config.toml
num_hidden_layers = 9
vocab_size = 2048
qk_norm = false
attn_scale = 0.177
max_grad_norm = 0.5
dataset = "wikipedia_en"
MLP neurons of a small language model. Each row is named by its layer, matrix (up: input weights) and neuron, and shows model dimensions 16-111. Each number is 128 + 24 x the weight over its row's rms, rounded and kept within 0 to 255.
After each neuron's rows, "fires on" lists the tokens most often at its 100 highest values on Wikipedia text that the model never trained on. A number after a token or word is its count.

L3.up175 [141 130 114 162 132 131 155 122 139 136 118 148 107 145 102  76 117 157 141 114 162 126 111 128 143 146 165 151  94 107 115 150 142 143 102 145 126  93 115 148 148 137 145 150  93  73 163 133 109 145 104 164 104 137  91 159 147 118 136 164  92 105 169 115 127 111 121 174 120 147 185  91 116 150  93 122 128 106 128 142 125 107 137 137 126  48 125 157 109  81 131 128 134 156 142 126]
fires on: "f" 17, "." 12, "al" 8, "ine" 7, "ough" 6, "vel" 6

L4.up161 [141 154 119 113 132 124 139 143 104 100 136 166  87 118 149 106 166 172 150 147 111 114 119 115 104  95 129 110 162 168 150  78 180 119  83 130 153 132 144 132  92 121  98 128 119  65 138 146 124 133 136 158  96 112 102 102 149 153 147 147 151 119 152 116 189 141 178 123 159 102 116 164 140 175  90 136  90 123  64 109 112 105  93 150 120 118 116 124 148 127  97 105 125 134 125 101]
fires on: "a" 20, "R" 13, "ra" 8, "i" 7, "u" 6, "un" 6

L4.up88 [179 101 132 134 124 146 110 134 123 157 115 183 116 135 129 128 125 146 100 123 146 130 172 161 133 117 154 115 143 142 130 148 126 158 118 158  85 116 127 139 118 141 115 149 141  98 101 120 128  70 151 144 104 153 132 130  88 102 132 145 144 120 152  87 164  80 128 131 164 139 166  99 112 155  98 118 102 141 126  97 135 120 135 104 154 132 103 128 145 115 133 112 137 172 128 111]
fires on: "d" 29, "go" 25, "co" 10, "w" 8

L4.up185 [180 121 110 107 143 145 123 107 123 157 115 167 114 135 124 108 122 132 112 112 128 113 121 102 158 120 155 110  81 138 190 163 173 131 102 114 138 140 142 108 150 134 143  77  98 100 107 130 121 121 125 154 110 100 123 137 132 163 116 152 120 108 129 121 150 112 141 137 131 119 144 148 172 157 122 106 132  87 110 123 106  88 134 143 137 125 108 151 136 152 128 111 109 123 154 118]
fires on: "or" 24, "." 24, "r" 17, "ine" 8, "it" 7

L3.up281 [145 151  80 169  80 147 130 114 140  82 118 127 123  70 137 104 105 155  81 155 137 157 117 134 115 101 130  94 124  99 156 116 141 155 158 156 130 143 184 130 143  89  93 150 118 136 139 133 111 136 118 164 139 128 138 120 110 116 137 155 138 149 114 101 160 102 131  80 119 164 166 125 114 111  96 130 127 146 128 106 118 123 139 138 141 114 127 144 113 137 131 101 118 158 140 112]
fires on: " by" 24, "ent" 22, "ative" 8, "ban" 7, "lo" 7

L4.up402 [137  92 102 143 147  88  95 161 104 131 153 173  95  98 113  74  97 123 129 101 132 128 172 136 149 131  98 111 111 105 155 163 117 146 130 129 137 125 154  78 140 122 179 108  91 135 136 136 111 103  97 129  95 131 133 118 125 128 120 144  96 146 130  97 146 140 161 126 175 174 133 120 153 102 163 108 103 126 134  89 132 147 146 113 127 134 161 101 150 139 155 160 133 157 157 133]
fires on: "o" 59, "c" 8, "ko" 4, "ate" 4

L3.up563 [132 124 133 132 124 145 147 129 143 132 119 133 103 198 114 131 100 149 101 128 124 132 144  96 148 134 133 141 152 177 123 138 123 143 128 156 137 132 127 123 117 199 131  89 114 140 141  87 117 110 109 168 141 147 103 137 149 144 140  97 125 117 146 151 150  96 140 186 117 105 138 156 129 124  87 109 109  75 155 126 119 126 123 185 143 102  85 105 150 126 105 142 152 119 108 148]
fires on: "," 42, " University" 13, " career" 6, " he" 5

L4.up167 [175 155 125 161 122 109 165 139 146  81 107 144 104 113 125 126 113 160 115 105 139 102 138 102 118 165  74 122 162 155 102 145 130 162 121 170 127 153 138 112 150 127 142 108  76 147 134 116 117  95 127 137 147  93 104 116 121 165 119 156 127 124 155  75 116 144 136 166 121 146  78 162 141 117 179  75 154 104 141 108 128 119 111 146 143 124 116 113 132 108 144  99 118 116  92 135]
fires on: "C" 16, "S" 16, " S" 8, "A" 6, " Te" 5, "." 5

L4.up120 [128  85 140 180 110 135 136 120 103 110 106 119 101 180  89 139 140 129 111 194 137 119 150 109 142 139 164 144 129 105 143 115  67  70 127 146  98 144 113 116 156 136 124 130 119 103 118 157 172 103 108 136 101  95 108 131 121  95 111 149 135 157 130 127 124  91 154 143 108 153 142 136 151 187 119 125 133 134 135 148 135 101 176 143 157 145 105 108 123 122 138 147 119 147 106 142]
fires on: "ra" 30, "d" 25, "ud" 12, "p" 7, "ick" 6

L4.up146 [141 107  94 149 152 165 102 134  91 186 145 120 159 123 131 121 158 103 148 126 113 112 127 140  97 155 132 115 188 158 131 161 147 103 130 135 110 117 138 128 141 151 148  95 104 161 184 175 148 129 111 153 110 127 166 107  72 157 156 160 120 109 144 105 127  92 102 148 125 100 142 121 168 123 142 108 142  68 128 112 112 153 174  82 109 118 148 144 115 109 120 161 121 148 167 125]
fires on: "ar" 38, "al" 22, "s" 13, "o" 5, "mb" 5

L3.up44 [123 145  79 154 102 114 132 103 141 147 130 130 127 160 124  77 129 104 129 120 126 170 149 107 141 115 125  95 133 150 140 205 111 127 104 118 126 142 115 142 149 161 172 121 139  87 145 131 136 127 102 131 102 111 124 137 172 139 117 125 126 118 145 113 147 104 137 117 113 152 116 163 137 111  98 145 101 148  91 142 105 106 152 163 102 141 137 103 170 132  51 138 120 118 159 130]
fires on: "her" 17, "self" 11, "or" 11, "er" 10, "th" 9, "el" 6

L3.up482 [105 110 154 152  90 124 157 117 165 114 140 148 112 130 109 137 116 145 103 145 142 132 116 131 173 140 146  96 133 162 100 133 107 130 127 114  96 166 136 133  69 125  81 131 164 141 130 126 135 162  90 143  78 139 129 118 128 160 125 149 129 103 134 158 117 113 139 163 127 117 149 135 123 117 119 137  77 107  79 118 131  98 130 136  88 137 162 125 143 124 111 132 125 127 152 126]
fires on: "i" 18, "ent" 17, "er" 14, " inter" 13, "n" 7

L3.up588 [140 114 123 135 137 106 132 195 155 123 127 121  53 117 132  94 111 133 130 162 103 158 101 115 126 129 140 126 142 118 155 115 130 146 134 149 123 131 162 106 106 127 181 104  85 138 157 117 150 152 117 163  99 140 124 116 164 104 146 135 115 117 149  96 108  57  82 108 134 129 164 148 148 124 101 123 134 105 115 105  99 142 123 106 142  93 114 166 139  96 107 152  94 174  98 122]
fires on: "." 35, ")." 25, " than" 12, ":" 9, "ough" 7

L3.up473 [143 120 128 140  87 146 127 121  94 171 141 147 162 142 115 138  91 176  88  94 137 167 125 159 139 116 135 101 150 129 105 132 119 157 123 148 137 101 113 117 124 137 132 139 115 107 123 143 151 149 124 135 127 152 156 173 116 113 169 120 118 176 147 147 170  97 129 134 151 124 172 146 138  91 140 125 102 131  76 122  58 126 111  94 151  96 101 152 113  79 122 154 117 171 124 143]
fires on: "ed" 29, "-" 24, "," 17, "–0" 4

L4.up751 [143 127 143 172 146 118 150 164 152 119  98 128 119 147 120  94 133 121 131 131 157 113 129  94 105 144 146 105 145 130 110 130 118 120 136 175 113 140 177 117 132 113 152 114 131 137 139 123 135 141  58 159 115 112 120 139  92 155 158 110 117 132 103  67 131 107 121 154 135 149 115 147 153 186 120  85  98 116 117 107 141 109 105 149 163 147 141 118 148 105 115 137 164 136 131 144]
fires on: "C" 17, "D" 13, "A" 11, "N" 10, "R" 8, "E" 8

L3.up459 [131 112  94 126 155 127  90 120  92 131  98 132  70 119 137 121 146  88 106 133 115  84 160 154 155 134 132 124 140 129 128 151 138 130 197 127 170 132 138 148 123 121 159 106 124 138 123 133 132 125 119 108 126 157 104 117  80 142 155  97 109 103 116  80 134 151 147 116 171  67 135 162 129 135 153 111  96 118 121 109 145 143 140 114 176 111 158 136 143 119 140 132 129 164 100 131]
fires on: "es" 22, "d" 19, "o" 12, " up" 12, "k" 8, "ta" 8

L4.up31 [145  99 112 127 147 191 130 129 125  98 130 113  81  99 154 115 140 121  97 185 145 130 135 107 132 150 184 172 112 146 130 137 123 117 112 180 127 120 127 114  97 119 167 128  85 118 130 181 134  98 100 137 105 141 120 117 144 113 134 117 117 149 134 111 172 151 106 143 137  97 118 144 158 105 151 100 118  76 159 138 167 129 135 134 134  87 161 103 138  89 109 156  69 129 140 140]
fires on: "en" 17, "ent" 11, "r" 10, "ta" 5, "ative" 4, "va" 4

L3.up456 [194 149 106 120  99 152 120 102 146 104 108 125  99 120 139 139 106 177 121 169 122  94 186 136 137 107 110 133 130 148 159 137 160 158 145 143 162 123 183 140 141 150 119 134  85 150 140 136 161 109 124 149 129 122 123  74 121 132  95 127 140 153 134 114 165 107 149 104 124 141 168 158 121 127 111 110 124 138 116 102 157 159 172 122 156 163 105 112  97 121 124 182 125  98 125 107]
fires on: "ban" 14, " up" 10, "ress" 8, "ative" 8, "ers" 6, "house" 6

L3.up494 [ 92 107  97 135 119 117 107 157  88 129 138 168 138 126 163 125 157 104  95  92 107 144 152 137 143  65 129 134 158 118 164 129 114 140 128 144 130  74 120 105 158 159  89 132 170 121 117 154 139 108 119 122 110 117 179 158  73 101 131 142 111 120 136 114 171 129 139 154 141 150 131 157 104 149 150 139 125 106 126  88 133 148 168 131  98 121  69 124 145 113 148 125 142 150 144 142]
fires on: "go" 35, "d" 18, "and" 13, "row" 8, "re" 7

L3.up105 [132  89  71 129 124 144 131 138 141 172 125  93 149 150  90 145 129 130 127 116  94 190  81  97 128 130 164  97 157 162 122 165 132 110 149 134 144 119 159 133 132 128  89 133 150 150 122 127 200 134 121 150 158 101 109 131 148 127 112 142 115  84 110  99 114 105 106 114 108 183 127 105  99 109 111 128 101 123 137 145 144 123 129 196  81 107 127 140  90 133 159 146 178 145 163  97]
fires on: "mp" 27, "ric" 19, "N" 11, "th" 6, "al" 5, " (" 5

L4.up93 [148 113 116 146 133 152 110 166 115 111 101 137 122 114 122 132 176  84  92 115  95  89 151 136 121 145 146 121 112 115 149 118 141 119 155 128 148 118 136 118 116 162 131 156 140 111 162 152 135 133  73 138 117 116 155 139 135 127  98 157  95 139  88  84  91 129 158 128 146 131 101 120 163 109 125 104 126 103 151 103 136 135 136  93 147 123 138 177 152 141 141 156  89 124 153 126]
fires on: "d" 27, "oc" 13, "l" 10, "k" 8

L4.up637 [145 130  92 158 136 136 122 186 112 128 143 111 129 147 105 106 122 132  89 128 121  99 144 148  64 159 144 148 182 153 134 154 128 121 115 144  99 113 140 104 144 154 136 140 163 154  97 115 137 116  87 138 126 129  99 134 104 153 109 116 147 128 145  72  95  98 117  97 142 156 126 115 109  85 128 146  97 120 138 108 130 162 131 161 131  85 136 124 125 132 136 120  95 169  91 145]
fires on: "," 22, "A" 19, " of" 9, "up" 8, "M" 7, "th" 7

L4.up231 [177 103 137 162 144 137 130 139 146 124 176 147 135 122 122 107 132 158 130 120 147 136 145 112 115 124 145 134 149 136 123 119 130 136 127 140 159 117 149 115  51 113 150 143  99 132 118 107 137  93 145 109 108 116 115 162 137 183 141 131 132 101 156 129 131 131 118 156 138 138 146 135 170 179 126 116 100 143 115 115 139  88 116 152 123 119 143 127 168 104  78 156 134 125 123 137]
fires on: "s" 32, "a" 19, "z" 11, "i" 11, " of" 8, "um" 7

L4.up396 [132 119 152 166 143 115 128 117  82 127 139 129 122 150 115 133 127 145 147 150 123 121 161 154  76 164  79 116 130 168 111 137 165 155 114 106 171 115 166 120 126 138 151  97 120 164 181 136 142 158 145 123 126 130 166 125  81 143 128 156  98 106 161 150 125 107  90 103 167 148 163 134 100 135  98 131 129  77 109 131 120 163  94 113 117 134 125 171 117 119 178 157  98 172 114 111]
fires on: " " 47, "s" 30, "al" 5, "po" 4

L3.up317 [119 129 146 161 140 151 135 113 142 110  93 144 112 155 139  91 143 133 124 149 159  94 166  77 151 126 134 129  96 123 123 189 124 128 153 138 131 134 135 105 125 161 120 127 122  85 103 153 163 120 137 180  64  91  94  97 114 109 106 109 113 138 140  98 149 124 138 123 125 100 159 130 163  99 133  68 142 113 102 100 153 130 114 155 126 125 132 109 109 114 135 185 112 109 148 156]
fires on: "us" 17, "ur" 13, "ent" 11, "en" 10, "or" 10, "pt" 6

L3.up287 [112  82  92 167 100  85  90  96 127 149  97 155 120 186 100 115 145 127 111 114 125 174 119 103 143 158 185  92 154 143 154 100 137 142 122 137 149 148 108 106 115 109 155 112 130 109 128 104 147 136 109 154 137 146 125 124 105 102 162 123  84 122 138 120 165 121 106 158 135 117 141 144 147 132 114 132  58  93  94 122  92 135 176 117 121 100  93 116 122 145 119 168 158 145 125 156]
fires on: "," 100

L4.up198 [109 128 121 133 108 170  88 125 141 141 159 129  99 110 102 148 114 154 145 134 107 113 125 138 140 146 114 144 138 140 180 123  88 117 125 159 162 105  97 105 106 162 121  59 138 143 121  90 166 137 125 118  94 137 170 123 116 135 167 139 135 137 119 111 157 130 116 114 156 128 132 144 106 142 109 128 154 122 132 132 136  94 142 167 141 157 165 132 138 138 148 178 117 150 151 144]
fires on: "us" 20, "el" 11, "y" 10, "–" 8, "min" 5

L3.up748 [133  88 100 127 143  98 136 109 140 125 123 138  99 154 125 168  99 148 146 157 134 128 179 131 143 104 133 131 138 139 148 104 107 132 143 106 146 146 150 154 110 108 126  84 125 186 128 162 132 100  91 132 149 132 126 107  94 156 112  92 154 153  89 112 129 147 112 146 136 167 137 153 144 168 141 137 108 142 139 123 105 106 133 116 141 116 159 149 150 136 125 153 148 156  95 110]
fires on: "s" 44, "d" 16, "on" 13, "u" 7, "o" 4